From a checkpoint of a small transformer trained on Wikipedia.
Size: 19 layers, width 224, vocabulary 8192, 11.8M parameters.
Architecture: learned positions, tied embeddings.
Training: 483M tokens, 3687 steps.
MLP neurons of a small language model. Each row is named by its layer, matrix (up: input weights) and neuron, and shows model dimensions 0-223. Each number is 128 + 32 x the weight over its row's rms, rounded and kept within 0 to 255. Numbers have three digits each.
After each neuron's rows, "fires in" lists the words (lower case) most often at its 100 highest values on Wikipedia text that the model never trained on. A number after a token or word is its count.

L5.up112:123155051186146079128133133126150131128102138145167142170119124168131123136118102094170170063107164133154143133104176094084102133093135041183105116113118170163119114092161111122133068147031110163087180154092136113166077089143123152150113062150151104112108194078141110127128103157104102157112155130132207161145133181143140157108192125133173125113107119096105166126140138126156132140136156119127130095138206103152090146124137159103093158103104081165165141139133129164127111089103139174090124114061168102146118147156122165158152157186138064111102131068134113122121067138109146149199046113154108109169110108112180134173145148155135184090178192151127093152151090112101167093170
fires in: "first" 38, "made" 8, "record" 4

L2.up306:106093146180158063101142187139151139090147117111099097124171085111099129132099069121089142151184183082153159174126113127106113136084116107094135095153103131134154128037095122140121140125101105119152150109150103172129102122076127065109157135130193113153134157120106147159201126144064166089112121070114097152126168145160170169163168169174157119147107112053101169152157072112185105082120078129155161165132109108098125130155088100130182200181147124189123163111128114165148170070079118122105078085072064125167118105147153140221096125163081161142140121104158154098138106109151131129141124136145116103145102142133119142112160127132097132097068139107195063144118115118115182096102
fires in: "time" 13, "often" 11, "first" 10, "ever" 8, "only" 4, "him" 4

L8.up568:111145122143105157142157139124117136125098097176129145107184123100124115161169156071142153154174174099100081125192146115095105175136085111163123150164088087131127111165105158144146142151148129071146132211142139133098157099194118115114111114164080159174085070113094148136105113141150142178114094134044113131114156161162126088112152120149169133088127132180157110168115116113132085139091149112170161167137116174183113185154141122111149150106127092063060131146106121118139143064119133111076210105068166085124108079091176142165149073149074098157103144179176157132198101122097088142082082108106090126168116120103159109065089186098135150180119146114162108140179166143166140129083
fires in: "ft" 21, "km" 17, "went" 5, "get" 5, "goes" 4, "going" 4

L3.up25:074101070120104122155138141102072110158152116111151081137151134192096120153159119055180161110179099162165147158117137167113115131148093123153102146151128081167135122107102117101155085136176163094147177106093127073085083093115111127059094141146141116139141062133114205124099135134126139090115091123184191087109132152127146081169099147172158143096185124120128173131090093100156134070133085215099188194156139088158149144142125148095171155157153119109161141113163152119090121125152149156099133128126149055165190112094094115142161060173106109148125127081140075111108151116125145114136139132148095118123111099042160152184123138131134132157139207099186127190083113135100158114095
fires in: "from" 49, "which" 19, "who" 14, "between" 9, "office" 4

L6.up628:125130149124142162117142113115141116156169185135109104118144121110100164090137082122130138123153046130167146118177214137183116151137193123123142209172145134123139127094118146095130166120126161098134089104133118059174150130175097112111062114093161127172124168122142138120103147140148116104090152124156123173119064143089119124131064144170155147161116136098141126096124171131127107097102069126063145184212093099168100083138100125070085077230168170141170159155182117118178163112190094141119148109138137139118124061074129085137065134137155130060133147094069079099155101142110137127195129107103115112135129122133107192120187121129113151094107100163134153104162093143110099142170
fires in: "national" 42, "european" 18, "american" 13, "greek" 9, "african" 5, "asian" 4

L3.up226:140164120125078089128137123122125151087141079086144143110086120144171082147100149143123146147167152116159145064089126182125163156084095135073124119119176100150168105128109141082107135126091131124166193135144121146124107104110131164188186088119162114052115118187141137144142164108131116155138131084107108112144170069023110070174149163150134097115085132133073140128124108134186158089115129140101131132128146053127110120144121096136207178088130027122117092128129112122129101123098086100132073166203144117112117188080121208131126145138121161142117092088158136135145110155182109139165194058128156156144115110124129129135175113129147198105074142189083098108100159099146173111126
fires in: "time" 50, "make" 4

L2.up526:131118103136134161133138124100136113118085134070109057127135158104145123123134093075195179139167193145179170135128159149149125104166129097147114135182143153138132121083109076126114104110158110108102084129167137138097152091130167079050143135127159178101104180128100138125174122162079102165113124175093139191113112216088119104195140197136072116164116088137089156115112149150202195078095085144113156119142141126122112195119127159173172138172151159126130106129169093122107140089080134098121089158114147094099152072170101187152121150146161095168159124116105128148118089099161084144105161098107129152187114183093083176122153127104096078091100118120136117143115073167092061084146
fires in: "year" 38, "later" 17, "next" 8, "late" 7, "second" 7, "early" 5

L2.up331:169126157147135168122156138122067105184111102132147107064092157167152111155144092112150174163101074130090168141143127153187154105146095145116144076141104181112116097156130147114106119126156125065148097145121115131124118109147084126188110141164201104100145084165127155121123145145104054145093131080135116193112121141060142041137111102187180133073164157089168136143171125064098086125106138143179147065160121127173126155121170114114133108129124115097135095144118143086180143070148137161096109124171014126123204110136136103180108207116102115079166114156132112113113116118108089141084114185098155138141107102041145140159165175186133099123138165115122115133088120128112130142146
fires in: "are" 35, "for" 24, "amendment" 9, "is" 7

L2.up589:083105100113034155116115118113164091128138153115145064163139136113102154114174119130133158132195094130164137107059161189095135091134108137148089095117158050128125133124129110067112159088156121102066109132078169115147142105116148083121099121142126118131134117111150206113157124171132066111093097164117131108101129182133120164164140120052044150162117124106147162083130114123150161119125066200174171090181127115157117130124171095134099128169114160169128151134139150164188151174154144102088168188108109080137137094075091162185133126171104140119153112081133060085150115132105166087127147128108076118138147131181069163137157094145068095153121174122188124143128101101077102138151
fires in: "from" 77, "until" 17

L3.up21:129105080155155157169128086111108138144058120103164152054132127102145148143117083115191126080107168144136206166085169155132119108156146119100124150173090145123115111106158081129113140120113102086169110133137148143055132197147109107079111152118179093185161178140103151108150124154142117073125131140088215108100094188092112109182200117189197139092132154079155139146148137106184114122089088141098115141144114121134123137141131080141197116113138112140106112135175124091130113074138148131073059088133144085171112103078120099146139057149156099179154118164102122128194145102123153135110127073069104150126129110071129189130118179132109073104130127111157134148127068188165138139131
fires in: "on" 56, "upon" 5, "you" 4

L8.up406:183108126067145134161177117123125109133130137114101139119126106126118112146074125154121104119113129130125178115109090046120116086081107139115095127118114118159170123137075087124089129134093142109094111176145129150151117125135121137148129141138122089255123154124097110098143128096148090170133122114108119137109138083132097074119098104135119100130086088154037175162191108134165093104082153137110133122120231133102117165198140145141154111055129141098121158122125118123153152190099099129129095131113126132177108096120068195090102124173124079063146165109140186078188163129150139109162156082111146146178149153136167160181091119103118143180176169128141117110099105083089124128199
fires in: "or" 34, "to" 6, "than" 6, "chart" 5, "birmingham" 5

L2.up76:105084113143075127155139078124120118100095168065083198040185148205158135161130170134125174079176113132152140138180156161097122159132111127102105157149107080149152104084145068100141116039110099139154110162083179134126178149093174086133107127108090119145135105125087155138098116181148103085080101151106139172125106151135112095187172138169155124073135123140216131130109096088163144119106106153065102127177100137106053135161135109121168176138107124156081107126124092113126130195108126135102098135113120097140151144056148145141145096142129131181135190096102157168175132131120185123166157100095063168158136111082125140132098171128172136153100162154154149094139099131168110097102
fires in: "on" 98

L6.up555:157152121142106126143126156095158128178157147058109118135184159110156139114074065068142198219187136162143177159148187106178142126132128165202149109145177121134179144063123124128149151126082087159107077088055130089112154109131144128086066136115176104107138162093139132130095123114143114095135146114113117197142066124125189176129162177149126129138136096120099199138116174176112102116073118105105155101131149133122117142121167139120158126156155137087166141100153051170120198103087185113179163121114117156099085115118147096100102171101159129078116102102100136167133174118123093112146072126087104090135125147098163118076150105165178113147080161103123112083137124113079094114153
fires in: "other" 20, "last" 10, "never" 10, "first" 9, "none" 9, "furthermore" 4

L2.up585:113140142122126096126205065078178090116105174054083076092159123072098088100103077079149145099156134181104131122163155166147127112102172111147124130116092100151180117104119110121077131144085083162139103121079165131110147115117183146111113147116188151094128139067103160130117140172114143124161128109088137175131155135112171171135228152152147202121085042148171124165140131129191162082103124115152123131131068120133128120139093135143169154181173180122131134154127127128103188119137129154126109099136165117123139104132132127132165061213172076130154163182078128106159136114133116146173105041093110106119126123152066106092134145135125140172141150154099117086121090096097068129130
fires in: "later" 25, "college" 15, "zone" 9, "arena" 6

L8.up485:126132098172106152117153166138087109145082138139169103160145102129163127192146119145109173116102189119121163177131167109128131086056207136161078141135125177114178131124158099183147096080098138194113161137123095139122081149094117113117141116132112155145128103137134127121118143097087082195126145134140126136086093135111198093141085101143166159064097117152068146124111163099214161168135158151124225114119171129151160148163124163159102097111151110126149157144140109149179145125082072174168150171084179117162148116066082166142125121183166074128116171103124180189165055172119165146145133149142084157088092139133154165165112143074081152091148163117138098134148146088120115129168
fires in: "of" 19, "amendment" 10, "which" 10, "were" 7, "from" 5, "register" 5

L2.up314:128134171118181123122100138128189078107169149044135150091130081113095182048138174125083114101123086146120157133083131106121063092154203165086164137175142163125106085137148112106134169108093151080101082182151143105094122152096168164163094125096125136221135117101138140101124156074038088115128156149164151110094132117101111162143109118105126155163125131085152102131152107112128136108122131140157142116153110150143151131131086144072080104188114174186118129149122149159154168146161164104171097148134135159158138108081080098126056171195109158074137111089101079147113130148101088174197150126139077083110098158151092128158129146188138141198122122094177169140112155110144149113129
fires in: "american" 34, "european" 8, "japanese" 7, "japan" 5, "australian" 5

L3.up38:148043121173153125138156138151172124098098204122167128167177136140078124144093082093143115132101091089109152159152137125165067150110090157098161096185080105154112124132116077106114141169117119066093128104142118134095098115084156077139161120175127090070104184136150135123127179113187136112155083140138114139065127195110093107163128145164151117108163142111144159129125117107150155096112049143214171135104126147143136147136127167132172118140134099130111128132143094150123085136121117121165069137046192040152157116100116130158169078071142168098051161140087097121186115121178085119171117112127102158140102138137128175143114133188130105160095142127120098125072192168147163103163
fires in: "later" 38, "early" 25, "late" 12

L5.up201:121115150175061107123121072093129141141103164048110157126206165123157113143130129140165170119130121166111107153183142095132163164136116128124103116066108151171136139172097148124155074130120131219144123096089122138088101180100143153071163121155149202111128115119081186130124084158174179075108060175127171087112094091124134123156163172131161110103126116118097160113107166121170134126109116127089157134119132090121126096150136098141115139117146120075195120118173070150118117077119163149081169059129151106101087109132177162146191076180162174075075161121086111120130170122113118103119110129129114143137111105079185102069193128108109151149129153112137089159197157077071116105142
fires in: "also" 29, "all" 21, "either" 6, "primarily" 5, "mainly" 4

L3.up406:129148134115107167158124174165150127141110151105108095104123123214128102183131125097128146093126152141200130115139069106143072095182115088176090154125132092145195126119112106138145117107154114147134115131126145136108093045148117121141154110073136098142166151137113114086153160127109084111117144172108134185112119183118126159113142138122139123108169065164105184128102067142135156074071139119110099134080146119182097129177120094075131073141160124065092139119180110129147196107105153078114181163183100170126120130145134162110125158143134129214135156098128114119123119135155141218128072051116093101131112147154109105072111123213153145100144144117175210083064113195146122112141
fires in: "up" 42, "upon" 5, "uprising" 4

L3.up599:075093089143110110180121127096136141137112102078119142056165119086152124121053125157177187121115148136190171140163212167153132170166087146151170131210112156144147135068119071160126136120107114149146096134063156156100166126111148123113094166161163086148133148128134143154153138129166153089140086178059171173153065139117117139137145105157136126099214108101124183185109115119091112124090168132116104116147160183162130184147153094118130144112111138132134098156212107132138141097094137147168135119144115134107111089120141104172132157195105124092099147132164154136137157104102145119040087130092130116119139107061133141085117142137112095137078205077184111154115105179079101112095
fires in: "after" 40, "about" 18, "upon" 5, "amendment" 5, "for" 4

L2.up549:131108101149156153201105113112119153092057125122125139075147142152178168146120121137153140067088127124134125189104183117083109180100125075112121182159168134089101117048139063153133098073109098120187163136171175166062161120081170090081155171136176112197139156107058160076148145117137143047163136170092170117157108115145148138193124162185106102119178049119153121131151103096181141131114122119086122136097126152097112135145100143116147167082140092156083125091176082118151115170097168150200044108121117073127114144141110106140105130130138140111159126109152089116149132134151157128125141152108106117136168196098152170108161154113158113098102122123148114114109092131171113101087
fires in: "on" 39, "years" 27, "days" 8, "october" 4

L3.up360:139105173092115115128179100094159093112099139039112112103146140161184094119112083105130186119194137159151177099178164086165107152120132096143141168177111112095117140115107087104093157147112129131159059084138168081118145184119119127176133103170075129128163117124122161099105182180092154109107138114112128110094129134152100099173166148119173169143134113099162125122101077160187114091118072170098168177146096125083084177109133108054166115178156150152148137098150100084174109124133189151149133133098105136137121159086092155169121136134116156137184111042080162141134142128128130124138065105109051136162182124082106128076181109158122129153059130147182128177108091081112099133101
fires in: "international" 14, "club" 13, "south" 10, "great" 7, "former" 6

L3.up370:139169127060095179154126160123146122233125114104164091094134129154103116149132058079141170176083173118159082117110090132103117093087152096180130146155123113106122087135104118115105069087144105077173154201099193128175073129144114116130089160127117094176182147095097143134099135148057112200133092104109132147148127163120163182120147129092118179140148089133139106141117149129171117101119164143108161075137128184126101204116165116123141151195145158116130155138101133116190112105107107124130128116139087088150104165169127098130093140096137073223121076121132188116148119097160104153134141113136100095173149120090118099124058155120140084087203149176114152110071117133149103115102
fires in: "m" 34, "0" 11, "joachim" 6, "record" 4

L10.up320:135141168118168121097124159083125167109128147126124038149137159159135080142157146068163154183140148089154103127118176146167080110161126163114129153143119153092154090117074096139167142104079130127160144132143167133082148098096093164126084078073132102115147150102135153126096121124114161074079127081138065184095089161157181107090181108210195186070122132167137170129107159160086077137118115143100156122115170164187101112151064118111157124147135118130139140193180156159144162119105146145130217071104145136114150178088177183110091118087129147098092139087121105120143180127136147123142099077080144140100094151133097162093097084127136105114109169136157106035104159142130109140115
fires in: "of" 73, "among" 4

L12.up431:193146143115172159083122160144143104142106141148059088152167115132105162131161147081144175081103110092148103158164134179183147174061165114138170129135177091185080126122114134164131192122088099107133122101088140137149121113107200115119165090140096131130138093150104105079137092166102127159150094113184143125113098177084159103124115103135125171033115127100073129124100136137193154109137125120159160118126152105174121176101157178161176150158106147086141153157157168135098087147131141082115120069141155122123156124066161041125120106168108148118140158104182170164129113100088107154115095142105112160155185146086171184165166121173111136118017106125180080133134116106097159120124
fires in: "also" 38, "who" 14, "which" 13

L2.up468:164124078123123145128114176133172105158190119098161144107134171165088166094155135095178145099195073210127125206126131138188098088134135211084099073086169138186149120119152123116107187126117075099143105153132107145083135127114153134103106086054169106183106137101076146102147106113087099090157154172100157142094126174081168070118127149157122129120170125070146140109158124105115141131096099140174159147143100141166160114093087112130184114135112114141145144129108115114133129068080155106162083169134094100094177105126141060147076133168137106114193130115162088055128107125132113109152126106160097053196126146096169157165152110104112131095129118145131113184136171118151104106179
fires in: "her" 48, "his" 24, "apostles" 4, "apollo" 4, "my" 4, "its" 4

L3.up377:117125149108214112128106124134113087095137098112126120109183157121123194058128075159135138145082050161139179124182091106126083146069173128126112127118122057173138089150120116084154157143125124125123119124149155118176123152140099116103117145106173137160126131162161168126073162135130107127121179106149168118136110109135140150144117104104130101113071065144127134086136072070165162121094113127107134174126095113188105099090038134157147179181130143160144158117156097120198119077134129108130124141128176107159112068096097103115138099145119113130114142151107138040169120133144130142190160176158055132145108169168146189124164180081109107146152096217128175093138167167164099124065
fires in: "al" 18, "greek" 15, "joachim" 7, "mexican" 6, "sultan" 5

L3.up358:126112138147146171147132098106138118124109119126131083160191126069129163137082138202180178161130079074165116183184184121181157182131160132127115128183139116127138136105155099116086130116102081094191126149164078111107181129148070067137094128153110129139127170093123149119083122109183156109125099104122123201146111126135136107137112130128145171126141137072146150123083143097118089097061146137098108089174146155128136129162193108082122112075163155140202115127194109107176187137123142122121137091127160141103151158171131124175097161086122113048069142119150124147110128122111123108109139124119129159162116170095081108119187105179107135128029137097228104131128109157109159063097
fires in: "all" 38, "many" 11, "some" 9, "if" 6

L10.up370:110193101136085157132111101172148141090184100075062097148127158177144159084124065095165094096199087160124118094151142112127110225162145114138091126176093140157103141109100117132108146060131079070122120129126124177167111168073072147147113170190112110100139116151146151102107115172107122119134086167132141128118157107113157164134125145169192127071089057082140119180206128161120102076142162123128091096130157120131091134152110163144128128108111125131096102107118134137166131150142107110094108179109184138134121110138160099109098047106122105089140070038135090154145104079134100150119109144185178193146115109144081110122081100102146120107094124120060149105123114134100180113161
fires in: "km" 27, "mi" 15, "m" 10, "zone" 5

L13.up316:108175167105121087183140132137150139154147178139134195071164154119130099154134205091136196131091161099110134122112155110054144071126153173151089118157153180122099126051154120116098129109137136122148128115141145108124187087166158111096077092107099105127085129073079139148134128127145152177146139195123123134079162179139129052109142084149102146138136089106156121142131105147076154098099059140116090145129103166154135120144145114153120137185171175155145128082139145143165120075168180132143131117080110132138130136149119124194132197183133108093165106145101141129084145065099140123048169107105051094150162126183141064061158081119150107140136102099137118152073148146159096151089
fires in: "her" 19, "his" 19, "and" 11, "s" 10, "herrera" 4

L3.up216:107090133143139120085151141082101085148115115135145087086148133131143112150169110060138143136139144146179094174096141184122113156156135131179103164158144113144054126148105096068145101157078138174167123125129171121177169134125102071118160166083171083135103142159100157138161152137125050140121097147113071135160147138091097133146142174122148130131143102116122163183143054099126045039139111192123094180134087125110107154161111127087132105091153135100112154098140125143172102043171128146121136124144140070129148098096094106144081093134129126156110127170115118138205116100148105107122189115161074083136123127142135164131163205159107055115184146140192158125086096144112107047145
fires in: "by" 94

L5.up541:109134133128158081150119154150126157128161127139163095100126156117141099127136203157140143065102111116119128126094110096079120121186143096179083103051228186176137127115150066105059149127087069163158153185119146125167098132168198174182140079156158125140099173071146129172145166116110101173076134053140161143089104154152140107185136167140137128151120124153128140166110109191173075125131130100139139135123192095162144103117146138129149203104131114117106122127147139141104159125154103197103139176078196128162131139161102147130107138155134074109076105101139134121159149135159143137194095140178144131122137188092179082159149138159103131106165158131117116136190109134119158094185
fires in: "first" 34, "it" 11, "well" 11, "second" 9

L12.up476:136095162155101115157153049108127042181063141112148156148161115071150128106147113078175165120067090149158059133157140179132142126196128066121119150104124114130119115144114178105156083101105142129144112114141147113144134135107156053163161216069080191137111108140058145143090160163138082155173130136131139146091119085097144111126113110123129129141093099163181134077116145110154135094131115163178147170152117146176124092110143126124149125100126099156141141152108160172110112112201091134113196192137117099161140106090085148155179136138086101085063102118171092180120083118119152118172105125101152117125138132179090118106143194100100119102178136095188144091123119101137156136052
fires in: "by" 32, "president" 18, "mayor" 5

L5.up240:131121124199114104139088162113100143119069175135149143098162137108069094138055142120227169171124127130148124110146161140115146156134103158137102139103122154129079137125089137142101078180119104187142112092117129146086164139167119138064191156154162203098100120040112162145125075157166188130154043138125165095134139082173149134171188155112147179106110095158094140132147164135167154137070166096131181128127119148098071139123145145077183158073130132075113153109099060165122164165083153154089154083124187109132123125118143159156131092159120163136100149135149149131131160107133083124085081079137103119161143151093133092059158126159130130137075170077125110138145097105136127143094
fires in: "often" 15, "previously" 10, "already" 7, "never" 7, "commonly" 6, "soon" 5

L15.up124:194159140087098175090176176126154128139147091164122107071112135163150108113191122177173147136097096130164119155094192127108125102111149153073110109154166125166182114109105130054100159155048099094151077117101124165128084120118130142134058154161103158115114218161119125143158172195159131128139111125083143120124160144050137079143117123149116204146121142120147186153161143063128067109116101124106158131143148119112155191110157079145123158096103208131134151141178048091158099121171062081124075135121104113127135179125113087152148151147155149082154148083114060154154125122143133120122180115166128123175125140110131100092123144115103125114166128158143176093118119085113145101085
fires in: "as" 56, "bee" 8, "leptosol" 4

L3.up253:107100080123157116169152087089099126104082149136114133138191143137115180107152179104146148127116127080127110135125082130107089158088141144165099105153128101227105121171132170100045094234163140127139156111125130084125138148177098113140129135159160118131143136139108176135131133137149147118172095144143140104138095088115111109127088091140174114103131136161129147116119105121167052159095083157111118125080099109127063116149163079101173142128141137089119116092173067091156085111108182161088174129076165129056136071036132161126147182103121132087159115144079104142129082114130155103118106201105122136133153191211182123115191122077125140191119145130174093146175121124132107111117
fires in: "both" 23, "same" 20, "either" 6, "left" 6, "all" 4

L3.up157:136107109145133148153096138104093099142148161071163135130127147050094100119137169138135133149217050188119091185131192166122157156139087150152112106123159134121152097121039053152125183114135125155138142126074161185143108104074106106118105127118159115120086135143106158098131126122151121100061097110135176163127127113124133104096116099100086095136118075137187118198144165145115185060120114128113149147153120164159110140116119127120121128108137144104144111134247109149094187148104133158187117089148157156077133121144067104161112175201124102113117123151152110125128179136089124138128113181139103074134149152104121165098086126136169140078091157083144099230099139120096089132135
fires in: "for" 54, "of" 18, "throughout" 5, "incumbent" 4

L3.up384:097069129163038148126125101150124110096104176070110175071185160144119125160109167123140173089138122152160037189116128140094108101141178154134127127158134079128117144164099137124157155075068152139110110151125135129075076108140147079063141161105195075178116097114190148131190123141068128092166187141134099134150110119162108157132162102134132155139113092097147140176156089112188126080124094162132101139124180115091145094197063137127137149164117130137119167138093106158135156087092133117117124091120112107144124120066114145150095051128114152176110144138124089096146119145136096110190155146077105098120084126172125112141094155120149096154118138194187079096156142143147139048101
fires in: "death" 21, "buried" 8, "until" 8, "while" 7, "succeeded" 6, "after" 6

L3.up142:110181052117115134182159085134203172162093164140140164110144131153090111181100135125181166080079106095152169162132174135136112096064194155116133134099130165122089113131103185112131092142136089081121107101121093132044124119141178127145091103144106140092175175168130158173125127136122151138157154056161137094169122111114157095112161135091164145094170098158143079110111168156178122174103123124154145086128111122131058129144116102096145099204148141094156132163123165150185144148145137115104115052130125094157188107125115119173117113051178172101166127086068097113175102131157088139142132156091139093119140137097084139109143176137069101137121139165170096081077136072100142146120
fires in: "album" 18, "film" 16, "square" 8, "feature" 8

L2.up184:149165071129132126140158167125118142214113094120127138135149120178077126125129071069138166095108129121190126173110118168127090145151165153091177142119152113092070085218140144119137089134102109108141186163183165143091174143115125112144126159112147122132123063118110139074104076129123086183143111143095112195129121173124164149107070148185135152123148161138105140135096131135178069145109162140128131106092115137156124174115207089155057129155136138079118204159099145112167167104100125123093147156130091100116161151137097088131150097105152119145084117113128127123153115110167070156124141082098086125178102115102078156117103160109177038105170118185144090130093107152139124027158
fires in: "song" 14, "album" 13, "single" 11, "n" 9, "cd" 5

L5.up472:137131170105124078138113153112154150106162091110129093092085149131131093088143175058126103101153161148127175159148078125094178064140133148118158093126183177156126115164165145116079110089178129170080167114121139155112124110135150086173133078174194172139164131161136156097134100104052123126111146154104143129104118095123073132182066048138141096132125138155103121080131119170171140112093116166139126155123120137122114147086153106116101145091167070127119137145072214153143090114099153119190121209096112111160072172118132185191107152129135115143111102077136141125183107121118113115168085114057157135112158114048084135157127145158162123146101113190159080117169100119153115058116
fires in: "was" 39, "with" 7, "is" 7, "were" 6, "and" 5, "had" 5

L13.up8:178147169113156161116114096139155128124084201139094143077099107171105114192060135187172101158153114222168071120162069180160124120134117099137127141119170087188138134142135113120143166125106129118175143115116090091137105128061146104124177119099118168117172155103140137135086038127099071137098114161086126121143110097091110118108128106128111207142166098104103176148129072126140122140119151115187063117112163100109121115129194180132136173098108076159117147107168094140131083184139150095104110176104135136134135138144094082089096106183127158192130168158146116160144114130151132112115070150109093146128140103093150104198151082070152106104133140166136100032093152135109139133141
fires in: "had" 30, "has" 20, "commission" 4

L2.up266:116159105146120108178130091110127101151108079080120163125093124098077147137183069130133234104102137183080025187119152138136130092124130123136146129101174177166161126139100075154122153111085156058160168160130135193138101149126158131153139121089177166096129095118122156089164103145109117189146116113150144109132128135086126120138191115112207137162114142091146086151174066148189172109119138141129111120171147153220094097116135125126162172104120189143156133123107140097105124149059140086172101141111155105149133083099128133134075158136114096139118094126143109168137138138111110125181092166140091060143094134101079111178082156145181117110158150073129106130082153121133074136074
fires in: "france" 18, "age" 10, "territories" 8, "are" 7, "from" 4, "they" 4

L2.up289:100095124131141189145183114119105092125127093141081104119151126102157118136164146113090130009156125178186179105150187114111149152133110158093109188164065130105126108107128148156113127095191084139132163110113154084112108134118117118202132120153108114126095115085144153157144143207092102125140144107138100125048055122145150064161145105151139135116134153136117145064137106108134155107082103140099148145149136094133146150155169169131167110144121125138126169166137117105108068133131136148135141146149169098111169140153177157189164079105069131173126167076149069043095168114100126135081127076079113117187057109126184144164148127107117131107190163134167163142192152185123120114145
fires in: "took" 18, "which" 17, "take" 11, "following" 5, "takes" 4

L6.up437:123132162106155106134137119112112118152119155118125129102144112107069163097170110038102174037163149185170110120101151115132114118136134125251131157056094127150102133069103133142146137150137120102116121107149150102199094124146103127104109119088199065152143108087133158110127149129093112137075123095163161113154133112039136137109090082136098161163151120114141120143123145128198140118127101199079186189146110128136079115111090085154094172207126158155104139118096143088143140134139119144128093141169106151135133080140115067136084110196084140173122111070126132209173058137127144125145125149089101099107149134102143127128115126180130137140197161129123092119113060099116165127116
fires in: "film" 15, "american" 14, "greek" 8, "winning" 5, "party" 4, "beating" 4

L2.up274:138158195072098118152114118100158096074182151087134077121181179134075161117121149123165154086095187118171081205135132128062121170036143116108102151113158109122120121111102128127132131107102104121154168095124136115152062155155079138150107113155142105118154127131141155046168153135124057103187154116179126110146147097122141111137097150104065148166132057125108109176135103113129162073134110152127138132070053171153133103156130132101138150161142193101138132104093094120144173184085124132194116144073132114127130102127122162140135089137171124155118127146127080095166056134120081143161116108070051113159137198145124113115079148145142108097115115149161192104118101169172108099108
fires in: "of" 20, "family" 16, "century" 14, "river" 10, "war" 6, "years" 5

L3.up526:133112100108112133142136050111114076148112097179155144124122100170163126144186102133114161135178096124115131170081112141119147145142152123109183128147171076129122099107108121092132189131133066157138097147080128182172147106132157088154124098154118067146140093166138185174140134188146095076105098156107168124174033077101113121110066117154130128134175114100190130133146096121153162190093098150080100153103143118166078139157161135129184205208131120159109129072178114135175146124189098105161117154158089074079145113084111155080163155138115179110127148078123089191136111124104134102137113160102100181132144132142096108159130165120145144135063118081109140078095115181152113163160
fires in: "on" 36, "lodge" 8, "for" 7, "prime" 4

L7.up243:102182169149162151073078140128145128180143151127108088108115097180091176106052107128091111214126134138092043119135163109155108184145107139134108173149118131138106111110153164126117187131098108099116150092099077151151000126100183116118122158160095154084166101110136119090128124146117148158164114072157169141146133141141135079130159060111139175121141134137131113060111150127135133081120116120109109126119170121140104144131123147147116141122118126156096115128195130163143140173151160094121127113114114132150128119168103062129140087106143144120176121206102141130112083129134151088101133222071154122169119086138115134124152134124178106117141125107155118137121167111122000128146
fires in: "had" 55, "have" 16, "de" 5

L7.up97:108141106064128127183175091067122098093115179075089051075162161073114169129121137119147205104135115109194121094185165139138143137182130149215172139162166077161104142072092093149122083180130083130153126107094141093085069085116101147122118089138120148171109141118150176125134131119148122101174135158129128151105145099108185097101139118155140147116125110087117158105122130083188132091120082168098185172110101132102083141113129141159111086125139096168224135119177112113159176111131126208195105157144175138122144094164086140158112156120106125117101146097109087063101111118114119094111148139066146104116137119095175153101157130143109061112129142080129115121108099114106078133167
fires in: "of" 70, "following" 5, "other" 4

L2.up395:145082164130170152116129107138159074117096088139182077167077164179141071155110107110118133155093106123123107145199170147132152110075152099140128043112156104149122110145123123083108133161050079051086088129102112150089158111097099095135158177124134114102152096141159152148158204146167161113100149138122140165090165124112131058146193092151146107186142074130121162149151118109144133114113070142143130131147106136103104100190186136113156118102165126115120138110177178099124151131146113149124121086076073107130161103136183155202120136144095183146143157105140110124106087141151126120145102128157124093138125155101116092071138210213068105102113173098062111110063113127111154087133
fires in: "under" 24, "as" 21, "master" 10

L2.up479:111084152153093118151189172113113204120081135139164132112184112124154105116189135100144154121140176115132159118168086103112111106127160161168113109110141103106142106126125091144099055143072149125132126157132048175126132121136134122177114103193131093132100200133142124156108112127157126202124178168118158140096149108118103106064103072123186108143121069067145168103100148135133141111131112127115187094076131112154149132141066114110111116067148092108188168131120115153146191163146151127115060149096114168145103161148138164116172142121115108144121198103133159133120093144120115077112157185170104112132106105121148120166108203089097202125128139146134065116117088162089035192183
fires in: "with" 39, "was" 4, "cargo" 4, "birmingham" 4

L15.up579:138119203121128148154115101102095097129175069145169164114143120112127111080088113087140139113129137130161097131120183164109171145139136170174144091107151197171111112119119088149166066149096098159151070117182103078092118074084135099145136128106125119132077128092167134178116175187044162121171158151140167100200136129094156116172087178116058150100191113134122159170110093123140146124114125115149164112129147184087110085058132168145145014152078101127137117126142112157124069088094162151170186144136125151170107081141148144106076085106125118138150145157108122103137158111112105150145110157155079146137108176078166127126148149198135121093186163116154153098143145127117110170136
fires in: "he" 49, "rind" 4, "assembly" 4